config.toml
n_layer = 12
d_model = 256
n_head = 8
n_kv_head = 8
head_dim = 32
d_mlp = 1344
vocab_size = 565
activation = "swiglu"
norm = "rmsnorm"
norm_place = "pre"
norm_eps = 1e-05
positions = "rope"
rope_base = 10000.0
rope_fraction = 1.0
qk_norm = false
attn_scale = 0.177
bias = "none"
tie_embeddings = false
parallel_block = false
init = "uniform"
init_std_qkv = 0.0264
init_std_o = 0.0
init_std_up = 0.0264
init_std_down = 0.0
optimizer = "muon"
lr = 0.0127
lr_mult_down = 3.0
beta1 = 0.95
lr_head = 0.00762
grad_clip = 0.5
warmup_steps = 200
schedule = "wsd"
decay_fraction = 0.921
decay_shape = "linear"
final_lr_fraction = 0.0
batch_tokens = 65536
seq_len = 512
doc_mask = false
train_tokens = 545900000
steps = 8330
dataset = "wikipedia_en"
MLP neurons of a small language model. Each row is named by its layer, matrix (gate and up: input weights; down: output weights) and neuron, and shows model dimensions 128-255. Each number is 128 + 32 x the weight over its row's rms, rounded and kept within 0 to 255. Numbers have three digits each. A neuron's up and down rows have the sign that makes its largest values positive.
A block is one neuron, or neurons of one layer that tend to fire together. After each block is what it responds to, as a language model described it from the Wikipedia text at the highest values.

L7.gate211:122173122141072102083190070150088161146108119143084160083143089125128102133133119138162165149162097189119096148072145055172160162133162139182152099097096188165111171073142133130169151139111072140133076140088143147117119170099122162126085185098119114044160078113107139124149145082145163110151171068092088115117095137122162174134131143109114129152132092137121140180065141082161111188190
L7.up211:092151146084125125143147160122093139137146122111138202076144130122122142142149151065161147125145134102106113154184116085130134149145078165065159084125129092129120217060143158129134132140143115115157069037140164127075109147107163126097156167134113143075194102160120076185131128122126109192146121077090131151124113220085138129061150153128181169160188098096061114170116144147198066111175
L7.down211:103117192110129110113147134154150165072103120186096158088100190103167105129117166152182154124205139115082129169165141047159150227122080105142113197118067102079160148091084093139097165191086136125091164122081141092113125111093133174183126124072148133151117144092113132114091126153110096168174146146127194124117034142145167141120127162137134130116124141106170157089045169148203140117120
L7.gate225:106141107142142105096123156156177067206084151125134133091094144120045158153184070145173146115151140137110125165141143173149165089132104149132149096180172125112089129104130144147139138081135136139134140108138097137066099142139127109127089128139140103173111058116176119155123132150194135138121101093104095132154145115099083188125158155110099083140079095130111157093072176162104118073125
L7.up225:121105081165142187069130155110196135138093101124082110109125180125150115092128111123134151145189148146091162121116173112079150153105055087157149116185179106087086135115101109120166133108162072095136125135172095109100146105120161111103058158122053119131123146063165130152148141141173123091141063106081150144075142133127155135100100175123093102139132117110129142087078200172132128135131
L7.down225:179154100142129117160136123089165092126154071091167111106076189118139159129156117099121161026162112173121088077098119103157136138169095155170151152127165108180103174109103155146185112110155092098117136087147090093176099109114155067153044131095156144188210085141130095070161114143145128135116081154130129144184180084099152111070140141104085119136169092153132146107102117151126037091110
L7.gate1005:128083133115142138134141213138110112181109156152105141058112129155072143129147100065163162077169140109145119126155126059126135117032144087162105087133109130147075100100151162125154157157174122099107121090160077050119101145126158134102162144144087129072105206113183133125140129150146130133126136070106119115131132201136130158173162175094150072088145090095125140083135093156095119131107
L7.up1005:153111103152148082109141108067148166111166078146085116133132195081132111136188106142178118097150140095164148143144137103133162150137184170140052142120075109162118126099129112119138068124140117091110112135095120082113128126183112111052048123110118155134101113152203145106130132176119124101142159127150131112148121156176085111085114184071182120104184141115153124195126134086162134129083
L7.down1005:130133123142141079164163158104146194149088118129119180107111076182114113129202147179070154141137123135151100094188164122140115120146137163139093117133180094153142133061075097139134090136163145129092107147116121147099114101125108185118130096090161058128095096138143103131118177148088117102137167128119129145109074123130141134093199160093147195139143077141189114125165119163109091103170
L7.gate1305:119077108105090106105160120161082155157163110115123168172129097116118091121129173143115147128118111101179165079067123103072152081174105101095115122088120094173130124099139174149188134118171168112134078091101121110093099155114104154102162072145186142134080096105133080115084131172149078108109134088145135125175117126119140130183093182103137156138173128113134104160088155219137114172163
L7.up1305:151134085145151128134128242185063158130133137111087112141137119149112099140202108191123203109122119157104106139164141130137148123127099089097083119154124106165128094000098123169143172132062134107124116142148093125182106159096130142082121093177167130103137164142172118117196127097123091108098179127162137147090162121154108193146147147169144105110155167147156109170139126111067152154204
L7.down1305:162135108158116127183187138170042112141112139127114112144121113070089157159190121110145085116089092115117162130129080091119169176085169146081122152102077172114177107094182106114143139113130158103088127105117093116122102080149201119132198101152195122130132154092068139088153121164116120088168105093124092153052104114174210144172157174130131134115131117082119174072161110116110108144175
Mostly the second piece of who or while split after wh (wh-o, wh-i), plus which, that and and starting clauses after nouns.

L6.gate661:048106134061167127103156128150127094145134130133170160096140135091151087151150146129127153159144169158130133083136110127143161091144102095151100114132146131135130135179100131141141099132130139073123122188182138136155097096097172119208147150109116136112149184122119112111110083190088098140136094030179120114066141120143180112128143165087114166160092135111053128145121205092151148103198
L6.up661:098160120182098178161126101135171127100143028124150147088123153128157142165102124126122156099140124120109092130099103115154131076148139156102135126129132065135133170140136136092182160104067128108121125108127146121082139168099146116162136097162158099150134198144120102118178174166106097121129086108145106114112104184123101112142158109206066177141111117137149107133151110091094144193218
L6.down661:099145095198138107138159159142161131134137088098119116118120102144138182115134076102162155129148118084151115140162121179119078131141169099103062109120169098142103128104132125090154182153094118135132115070090134070103109106108226162189111085113135123149141155142102099165089165120103153114215114076124146109127135172157134111098094131147148099075117168187214069141176114144167131109148
Second letters of short unit abbreviations after a number, like the m in km², t in ft, m in p.m., F in °F; sometimes mid-word pieces or "to".

L6.gate690:129186123163131142137131191105129136116105176118114140176174143144089096141157108076173095168102142115153159166157082141138171152111121115171125118132097159132142153115075120147162133075124136172126064163053140127163147075110148152174172079134089156155209140114155097107102091117189091158092110140155087131115106081189128119128144121082104136164109168137173097123079113149164121147123
L6.up690:126126073133142178145114130166096116104176098142114144164104087178131126122128131128116119118156161130166094148117075140144136117109135152128208063065095141120113113115177176123114113077110072102120099171153163128092097140147105110120058113159134105129112103165068169152114112138148151139176105179099116133116139127171167141105199153111141196149159179138155191122068162115184073196170
L6.down690:092091106087133131197152123139122122068139159133119146167156120195150102122063143079159096100147099097094198137135120151102143136139194131069166082139161096155169128156147158167113118079110095137110091138112119156108103120112147143133114064139170112044067154137101151134156086136115069101182101134136088069121160089087121090114151072133130137115179123163118109118099136149173084163152
Short middle pieces of words split into several tokens, especially f in be-f-ore, also ap in c-ap-acity, we-ap-ons, f in re-f-orm.

L2.gate228:113151129089159120129131162106137109169159122093118165115139163101150113147171109084164064169156070099179107109109149096121077129147148156120162091115128112112086138170172148153122161152165127131138142130139101107105156181144081155126144205109177111166174138122110161082126075197140095089117087047069141134199129112102125158153056154111123146131156111101096129193115088107075107084115
L2.up228:131081166142071090172130154124091143090080073071124083084130122099125090110163082144114131142137149060105119097121119155085120110094069087142136163081142107121147139165144108067129143123070159180117145162164073091087112094124095107138084142091036124105109113141111125101142121149150122088130098102132080080154161108078160213161115157127068114188104132135140137155141167128154068083120
L2.down228:122113201102167080097094121131124153109162138123181111109161154117122110161185109150144107096084171116089129137150119130109089102100118077107175109134087098158162098127087150154186159116110146105115140137105069130111158098185134048124142171164140115164053149102129080082138164141084094110179102123139176183132161118174113116038183118118125137159159143133135131107158063182085150171133
L2.gate520:109177146124125154115136157051107097076166099128128106073087167124056124185115147155142098167181083150073129178132144118087133064062144140119132138145081092124186080117144186103151106133102136148107107143108081128092106066135109082151113116103101136151146098155148154054192149105153121171149153135144170126088158168132121132134134173092152160124127140067133143117121140088108098138154
L2.up520:144157150161123031143073165123172170109100146091151143119152154082077103165167113138107156132167146146145029178129076083140138112065158191088106143144209130131167062178117131135139096194116104184141130146140075111154149117098132065090136143126149139126143137127163085104116180115144127118106140098072089130201120119160119129111092139113121148119080145144140144108162105128082132177146
L2.down520:073165134150197122139090139142135088101202073117149117128111139123132144135166119097146133115162094184079133083178087078119178067123104192095201162108093145151141128155158133101111101057102083151141205139152119085084165177110109056091107131149130143153166160125135103139161115127162096147095080136081084121114152189118138103117167181115135150116182090097097159111167144081135120128164
L2.gate1143:088164185131075116120136167164129134136102105116130118118105176091136123117146105196095113174113097141101128190153134119120094117089117171035183126165085103136145157157165168131115119071118150133130134137113145169098067133121068131070130149129156140150146116131182146049138085180153126111171136149126081099159119077116138114195151113030169122127134115090154132151165131076103126175157
L2.up1143:089147136113085122135156179159111130121112118092133124126085143115132105115148115179106100165102091143083106180160134102126086100078126189072176101171105117139163124124121159118112127042116160110130132119110123156107085151141058102057120116102164125133175103136159113051138078174144107130151110152140086076128132107124111127202131113012196128118138101104111147140165130019127124191146
L2.down1143:117122164134132184128094155061115148087128199160140179132132169161108117122115150144134146068142093102133068104118087149104111143123128139073106153108193102156104125168090107184121138064066129182125135129159156151131146108129111080129139152146163134119136175084051093082137164138093079119116124191092129115114188117142130111115166099086104130164141152094170124102131134131101081196189
L2.gate1197:117118142124113100085125105122088196119100113130104147137130156131154109136145146174139154120164143089139148135165143111089115117187079089129114178143150119131148153140103136103180135141142161138080148161090204081138137115114114176174110206066109061205108102154093154108164161180160078094095101120114158144105130080115135113108133093115133134127197125095127095107188114128094115155059
L2.up1197:165056114185113067063167082179094135110141098137161111181174093058111119123109107097110160137125169082126151126203137164162114055133170152140165130167068050152144155154130146105122172104122112112126140114154151120085076080130095140204032160119158085148092139200135153118117115166140089101084085140153138095181149091086128133129158103060133096152160132090157093124115166084138091096090
L2.down1197:146081204156176116106126138106151056119173122156120106158130101130096104076115122150124091132174100140147149139129110137126099119065086089089124183135151072082173094152125125119125165132165150151059177145087110132162124118153095145155172118151151136140128134165129103113102106127104073141150135149103160101134209107118102086114145072075080137153091105098148140227140150207168106184138
Short word-internal pieces split off a longer word, strongest on "if" in life (lifeboat, way of life), also "en" (Lens, Tennis), "f", "al".

L7.gate359:086122129147152101127147144168179174098121136153143140148155092113150163138051119113112189071187142139102137161128124118129105153144168121066164122135174067115106180128124084069129145150044112129142065100120140143143116207151111123150124129173079106102122157121134077116120152132104148123183068122154112152210057159166184161136092148134109147158098114124138149161137129132117151140126
L7.up359:119105130115114084052127087161118132124138142161147128148140100116133118138101080138132160121122143163160140179120137117123132096226141182154165087116144082122174170162094137116098093102120129133183092090153130118150121105153110128062098116093147136139163112104057133107156139177037097158162082109099066153179089196136083073105141152161157146177105159070100109160073130133180107100094
L7.down359:089121174108122159135100135154160100115077170154123169146169094136120161167142132105147179153104135114131098083030134157123131191087139150114131108147125111179158053117111157107148078144106112117090099182133121114128153122101094181106145106134102077096075149166125142131165127145118090151093141138134123075168073110091107121087155143137182105116099117143125155140153108164139149120128
L7.gate1127:113086122098164111060160117128128136127068162168137136131189098145146167101125082124157129177139142152139071101132174135186132153232058100162168111033148129154163189136146096093118137152141140101147160141132098112115122115109157147114186090125098113198144201140078172122106139041116122089126156161153106080093134182127152102113143206112130134150172138112150111174143155096100099134176
L7.up1127:080121111154173136112189067165123091097170117052111141088122102124100149122131146161170203137173161164081080074148132121134167064117160113106074133123121060066097140078162160111120115151116180112200148111164085157111149129182130128086123122100120128141125101086177123160120163133114089107146156075093141117136121140138098105138156143131095159114145147113115108104065126134115096110110
L7.down1127:093189077155122092072136104101130162151169084081025119110123113143098164141119074115080150158119109132104094081126092137123144099144084138167062119186151097159105146118102142084176136146046144174140138144148155174153144168135180131163127132063139147174131106143109157164102108154126097106072146131112152156090121150113161112069079187091161105194108137120123136203112132152158105113126
L7.gate1155:100136084089095113189138146154092123122121172117129147089127088103138137116121055109167109091150112152128134115173119135119110126168104111076105123103096140119144169152113142117148071118080118153135117113107090112081086168152175107138160110065166103106143153142103120127157154139081060136179053129145084137132110176190142117142140115136112099103116123156129137136128131144107136128096
L7.up1155:114105130145107129126072079106194139116172124146110119063141132093082153140166166152150118136090120101134160113092110099101151148123130149129124156164141072079068146118077152141088168173147107116116137122171166068077122127151135167050198134141081164097115138167141087154159156079123140114133083060094037128066080182155137119134150132182088146158179144128163110146087102145099106091138
L7.down1155:104170133131179151128075145148159150125094147102096146101111130163022148112122142100091114104121148093116099074165110148136039138137108142082119106177163117139130117142081080111124108155123125135196116109089161098106142159142148197125124063117065142122097084163127088105111061115114164101135112168142120094160132169130150140116117146093141143199167132098132125157114094131127083051141
L7.gate1288:129103156177131112153126131077162122124062128136114112134150116143113177127170123162162122179111107123137083095175097132169150070117095120169139144183153128185154126145119148133114141099142135126113183097127149084143151193158141162144129110135121159123147144140159210103147112123126126089102095102137093162149133172168167085079158151181137114141117101148165109079126131102099099160109
L7.up1288:133118121120169110137121155132085121133089123101137111176115146101144103133183124131121139135136131071100119107163099176200165133152131103065107071087149153105174144083104127188207081121117079124199174125104102065137137149138147101126154139090119143105069122168077151184109129114114171117102109151119106129139131151173132128158124150159119174112117135115108142159199175145094106154134
L7.down1288:153137182089188162104072143138102110209140140088181117167113071164101116140107148066114125147108167112099139097097112167158185146127093117156122112174123127118126104126126128099165142106162071055136100171160151162109145103121172091142109104141081138132116113188125115148089177098149215180108163131125108193158133132134139138186108119109103107108245184139115120102086120092133096164115
The m of km² in area and density lines of place infoboxes, and more weakly mid-word pieces completing units or words (sq f-t, sec-ond, F-irst).

L2.gate282:132186115115153128134133137102072191156117164157164160183143104084110155092073140182150175134140143110162099109105091108145112119136151160106106147163114135122140087142118137118157187118131141157151085082136074163189107171120075154107080088084163076105099146139127141100083153126145088123109135082150122072101100153110141158135131129186169087147144070138120092116094141141143084144151
L2.up282:144075079103126140136124160095202153153158094156105132099113091154076112128143137123142131147175125146133062139085093154123150166125129119093152187123135155125110168177082127155073160108160097149121203129140080099113105103113149146113104153138071171138137139088217155155135089115105153145126162172105139116100143100105106108094146113145164154112112164172136126076115135205128132147090
L2.down282:069137136138115054130098090180085121126160093134133123124108098129089110170181101146176110142161123094137189105172142044119119166113125098100133096155145121202074114116184129124158157156162140143103118149126138155051137149104059104107134117135084116186111087115035241103156122167140140112096132101077153111161208094133098150138206157094085146123152163119120185141158138100107109074179
L2.gate591:110084137099146107089171168135167108135145174145133120157109145120066149124111112135145123148121204095112204150084118145138090161164131129151145112101074121146090097113137102092170150072194174070109125169131164115138108101082152138136151135103150129134117108145106194161122095138127104133101108097114085134079121106087131139090125073140062169128110140084108154130182127129120161132089
L2.up591:102088138078109130122190151080098151148113115122097162126116132064134119111155097112080115153094139122131152119067150099128105119151152129150137088114120130148078191151140076094225107098131111106131146216115133139154098136118127161180139172074103140161113117091173157087102068161136148129112150145099153152122114148147158127153225116187139146078193161130071123141171106177132147114110
L2.down591:177135125140144143071072143162114127129087096120175173102150086104163131080159109129122138136148160130140165093101161095097089120133139161106148070126136098172167147098124164104127125110127168161168114092136141136138153143141101154159154130113114138201184108137178151089120115107145204138116128089120085148110100089109179153123179147152104153015116165140145137121142120133144113075094
L2.gate832:168139101104090187149130159132094097100131120153140152100116186120105125109169057080112110161175133144142142158166126097017111164094064042153141180154124158171156112105146142129131123180112106101172098084135084147172118176071097150173145108078173182120112138153142169138097129184102132150105171136119180127115139128096107060085125159115142112064127107055136170184160096145166133109143
L2.up832:134132106107119166174103169123095108123108169117173179098096142122135127145174015127190158106144202120146109151154085127080137109089052102139128163159075161114186135099128126118152119187100126074191107065155111197121129206065127095140139128069154147142103141195138124114095085175132133115126125073155133136129102140081086105153114174100133126131119129089152188202172112106153115132119
L2.down832:146144066142160144196108114198157152086079085112167128156136136110121168115159082105143102079121146136068126142080148091131111129111174074097103153103105087115142125139158099123144138153091103164122087079087125134133075101155068087110197133089099121129156048062124177137110164122110187104162125096127119074136154072136110158120137130091168160097155149171085174120126078157091090083216
L2.gate896:132163190244128122128116145130104156139121122167154137134093139144098167146115096233128114053137162178136092125183120057106173131128135119069208111141073105128095107116133081137056138135114143147138141088200090135114126094131134130084135060096129107123133119198162201111158107120132146089105114122132190111111128144157137129117167111172158172106087129118148047132087127194087160108090
L2.up896:164052140168139134115109148148143105108118132088155209089071156093086151204143109128177085114130137160114115128132066111086132093146151130121171065170102088131070233102150080082117068100096235160148164128083126129127116104145131048095167142124110107065146156160171142147092122153119102146063107135161171133112140114160170106140122126130158115110185153141085152057115134163127161104116
L2.down896:131116115171131128125147165116094117130163046096116122145079109176085104135149156110095099140173072076146192090131120126125149143123095117141152065120167131168120175124131136152099146093184117181083148146173187077114163121101151158110075160133083073116136159142175096122112132096138192161095088117141165094174203094167154095085126115084070143149104138177121086158159139079096083189113
Word-final pieces completing wh-words split as wh+at/o/i/ere (what, who, while, where), plus whole that and which as clause connectors.

L2.gate209:143116137094122164131118134140108175063139174128115133130095164153143123074123126069152080082198106123130148108134127082060118094159161107166166158115085132151154148148134187132107094113188178050091148064168062167139100087154085126112141136079127116122125180122129132156153100199097106081103132149139101120119117155143105126125106163168034164086161140158151133128179097120126157101176
L2.up209:159062171124156118121111070126097170152120126112129148091152165088074159074176109123189161104117085157126138120077155109099135119155182160148131109123103118084115158162144144136110101130131093059186155085176091180155121137159129162151084103086166164135141162105171102143173127132098122138109136168165119107111128164175170095115134143189127178129132127099145114137120120147107097057135
L2.down209:136146119161144145108091124170117163146087149048212155134107157081129169105074095087094127131131095137150151156129169156114080140168120171145137204104041115109114194145132164116105105163119057126177136143156106088081091122127082152175081065086178142145170133122124142123114104150120155188115174210163123107159214162103193192077091113179082074114099102093150156114136093124134111104136
L2.gate347:144141147134042082192040131053096139167092109105151143059070141125112091150131121121136092180139160126086148134105133096167099130140121139145154109144138099145150112128200109138132112141183140097141156083135162046156049127097124112134147123152135125096129140122082140119100086122134101114122199165129140111028150111112131188095158128119069120155056089121087116201094115128088103121143
L2.up347:122179138128120069137104189139154151114073132099105125106113088150102066138071111127183114159155107101104162166116147129143135065079117133180145114124136114148129108067127119076154069196179107094160073072106136105105135077129160099062116075101147100151157094117126132165151103128143114156119133147162137151059098147143063165106133141154120095081121086128112131097110158112048155084152
L2.down347:129128131126140117192130121132150125121097122106198136098147127089134069104132083132079179142129093125196096122131116098143081099217149165076108179131104050097106111179129082161160151091180100057126068106131082134143118130141112169109065101114179120110095157121158113161098094131135093112116172129138120144116169162125117145145096077124142106117138111035104127141131097136121117166107
L2.gate694:106085123090122144078098155130106171105137093114139059054121132115065174151100136143096113110188122126110069167174096096154158112123195110123119118098108184143151109129112111186081062160139055091115179102148127090105140113166166129164081139149119079154137139179132170135135175039120097150114110076170118149118098105117155161123160093131151117082098164119117100096169155072130160193132
L2.up694:126145133104140111147164154078066185129142173148188069158089144119184134120125113058131136079126070174144146131144171129150170100131144139111126148023105129150138139193070119153132112090164107157126121143125085116161127193155156080178116128131101134090167139092119158148098115083127085165083129168134101108146161118102127119101098083096105109090097052095094182115149126133049193115097
L2.down694:114109122170131174098105171160167181129187100152109159115159085120159106115090124116099199111119121123105160113108137122165100125126131162033124116072114160144156143134068170121158061168108159115140100146122121103118103105155099161166115033130135142105153098129132061103194089115090087107107099106093131126097167145055153125101103040120157119168134111117131167159130124085086120089049
L2.gate1208:133131118123086174144067102189120105080092083113140079127142118110113140113090132109096155127140124112139162199129144123128125087131168182096149146076076097151154170069164141133137125140161122138180120177124119119080173071113129056157130194082103095142089136176084158147153119107162045121166132104148138168107157170114172110134068123115088065130120169100147137159087142123098148139090
L2.up1208:110110143147115126162099085151098152076130148122161128102125169123155153152115157047150126131156128099121145101131141210108134157076111126090172140125063131178165122076121163052142126095088116160162126122190107122071146135094161098241176137118089123119115147151148153085159098103137084133070089130132164201154105177189132172156121119123151138148144107158108121138087121117086160136085
L2.down1208:138143159158215058119114185146139118151118198128193177152146133142119126162158159103065216122157084113130118164123119125145076139139091165145157112094117108187124186175137129096185122171156060104175122122084124120140134158091115184173144080087163126098095170133094102109145165080138082160128156083132126127176187172083132124139083090172137111106116116132140117160133200070104117095104
Short inner pieces of words tokenized oddly after a lone starting letter, especially "at" in w-at-er, also n-at-ure, f-i-eld, k-m.

L6.gate620:139143069104089124131124124135098155164120132115085110104120119115090136138137151143117175134087167154145111147105153090125120101096124134156210117155130083158136119126140114092141113110104137087063150117112164201141100104077104121089171168131197140150167090142149175133057098139106153147060164121058131166134126116119129101098160139074135135152096158134125203177148089218124136139164
L6.up620:156157104139073097132035138164074136189087152092086151119096132127068086161159164167102183163098131131130137180109135102057109057061136144147142100146101081151115129162146146114154110196083148113093179089171175190103122116118168090106145158185159088147103127140137130129094068186072111073106125124077119150153138087150110138146172186068111149128103158108113196120113086157134151097174
L6.down620:122105156155104120120154118159150143119135149087150181157126104185133185124182149142084087161142133074115121107110175075119166127168080130172180109108140117117163061151101165111139110135119142127179080087120107094102130106140119109123184091092175165144094100069129095109071093103077113100106048097149108140179180122084075106109167104175127192068117089136093092096109117098117115102112
Fires on the later piece of common function words split into subword tokens, such as neit-her, h-ow-ever, ev-en, wh-en, wh-ose, b-ec-ame.

L7.gate18:098056171119141143149103152120140134111167143156114132139093200119125074129102157110188166067179101206127112095107132097121131084139143115070162125137146106156126169156110166145073172206106132088097107160132145090140144148111086051124119156117141156151163128127130120071142131091161208160136120101114130123157144137149136145145067129118157115111138126102142132098176117102158121255155
L7.up18:111107134159113131128134194203119141095132177178061130151146122118103126119110184094084092117117136094135131004076121159134065100128131121096110121067107124158121082125092135138108072098131139177162114179101139099170127104118115147114180099135124158103150140118179109103135126103105134183077044087117186159080137073138167144132132058141095134091161146162094127116170156124172097150188
L7.down18:064087115148130081109110140156121082034149162095200093140044168121108110058078108041133133111144106071148128165118106157158112115150125132076085149144106082181068123138077124150096108122107138129123096127122148217149123103096164134158117140108157135096144133090147157120082098119089117098133117132141102172157127176120123156144153103184152145151180186134070139135129111168104124176133
L7.gate250:119074093146123174097065124091124090126124160131193141139174067122101150102061147155175142139180154080132137106119133127095084071147170116121125094112146113097133109112152091125137145115055178088136029157121164126150093146140161106126162133156115117111137144116141115144136083158182089065153147073095100130067179149138205168165148105168082116134078171124133097121162133149140127127178
L7.up250:106095092137092132111141147132113167166104100103163147140105110100085140149118171145143121126090139119133110135189143125102079067148145089108056129149105121126156121131083113137160112123056156116148065059119171092111056175079121108115117109119194147103168140145135127137189192167126105045134105117159101127132158119099171114152089148127120113123107126164097068163148127216165152169107
L7.down250:082099133127075152134146114146107149116115098079189179187086161161188121046150074170156139131117073153135169161132151162113135132124117118114118134132090063150181125108152091160045124108108137127123140152112124056162096089093109111123125178096146139156117085107136137105091163157102115130138110159158077138131134115166084119145143132121079160150127103163145130105116099055142114162189
L7.gate653:121167111088103138139108161137121180076093184163179204150115139170130150128153096155109050103137105114158113164114121116166167080134142152102152113177100154128159123145147069138114171152111078107132088098063165158099098151113113142139087209192091163100153105094171077110139108095165091131094100099101130126124133164107125118117170113104131126150116150100203163141086189175151134163062
L7.up653:162092081089105117100141129117146132057088166098193154101112144104190101127161139200120150046138148143111128179175135102148141099207187109179138138115140129128185132187167130183140106175126122100162089216152160125160133192079101141139086110147110161125184170143126142150127176230139188111125113134175187120116132109089110092122098147165172078149096140161146113114073151151136083170079
L7.down653:170088156163080161138104112084106140153050120162132116147118171108144131166206117133116148126120084152087122136163104124136110118181097020139153124183169149106136159126166099153113111122149128136041077162113146134136135174097124156150113191116137175143151149140117091159120114141087146092113110139139136132205146153111145094123144148172159009102123150111102129158126188132100100103117
L7.gate1112:133119117137144143168085132120157128116094128095169153171103170166104153101112120116151179112147177057146135089120137142094145168156141088115139145183115136115127109072090159137156146122128164125125128130120081175109141144180111125112172147134139127155136125126120141147126111103183105160139189102191094133145059118181129144113168123078209061066179105130136108083115124150195165117151
L7.up1112:140186072134103142091126160141093077100098148153168149161088153101164147171090142100090079119039100126157120081135107097112198151082089141157146186185162172133115102160102156117117082065168105065128103093139098155123123154099130117159113102191134120173135101121152142103121122122165141098135072071234127124156150131130113116148122051135113133136147116201118109177090090085103149175147
L7.down1112:089117107129078154137086104149106110081144130180163142127175144099095118146140123141116110115102107120086168173040090155134215142113152119163155095132144081175109094176128066118093129100151153195102117205125114097140075144097118110174121150103146136090165119179140093080098084132153151110188145104132141156156065152151103138166167127107127117096163111145126151181065127112099109178166
Single-letter or short mid-word pieces, usually f, just after a prefix-like start such as re, be, pro: Re-f, be-f-ore, pro-f-essional.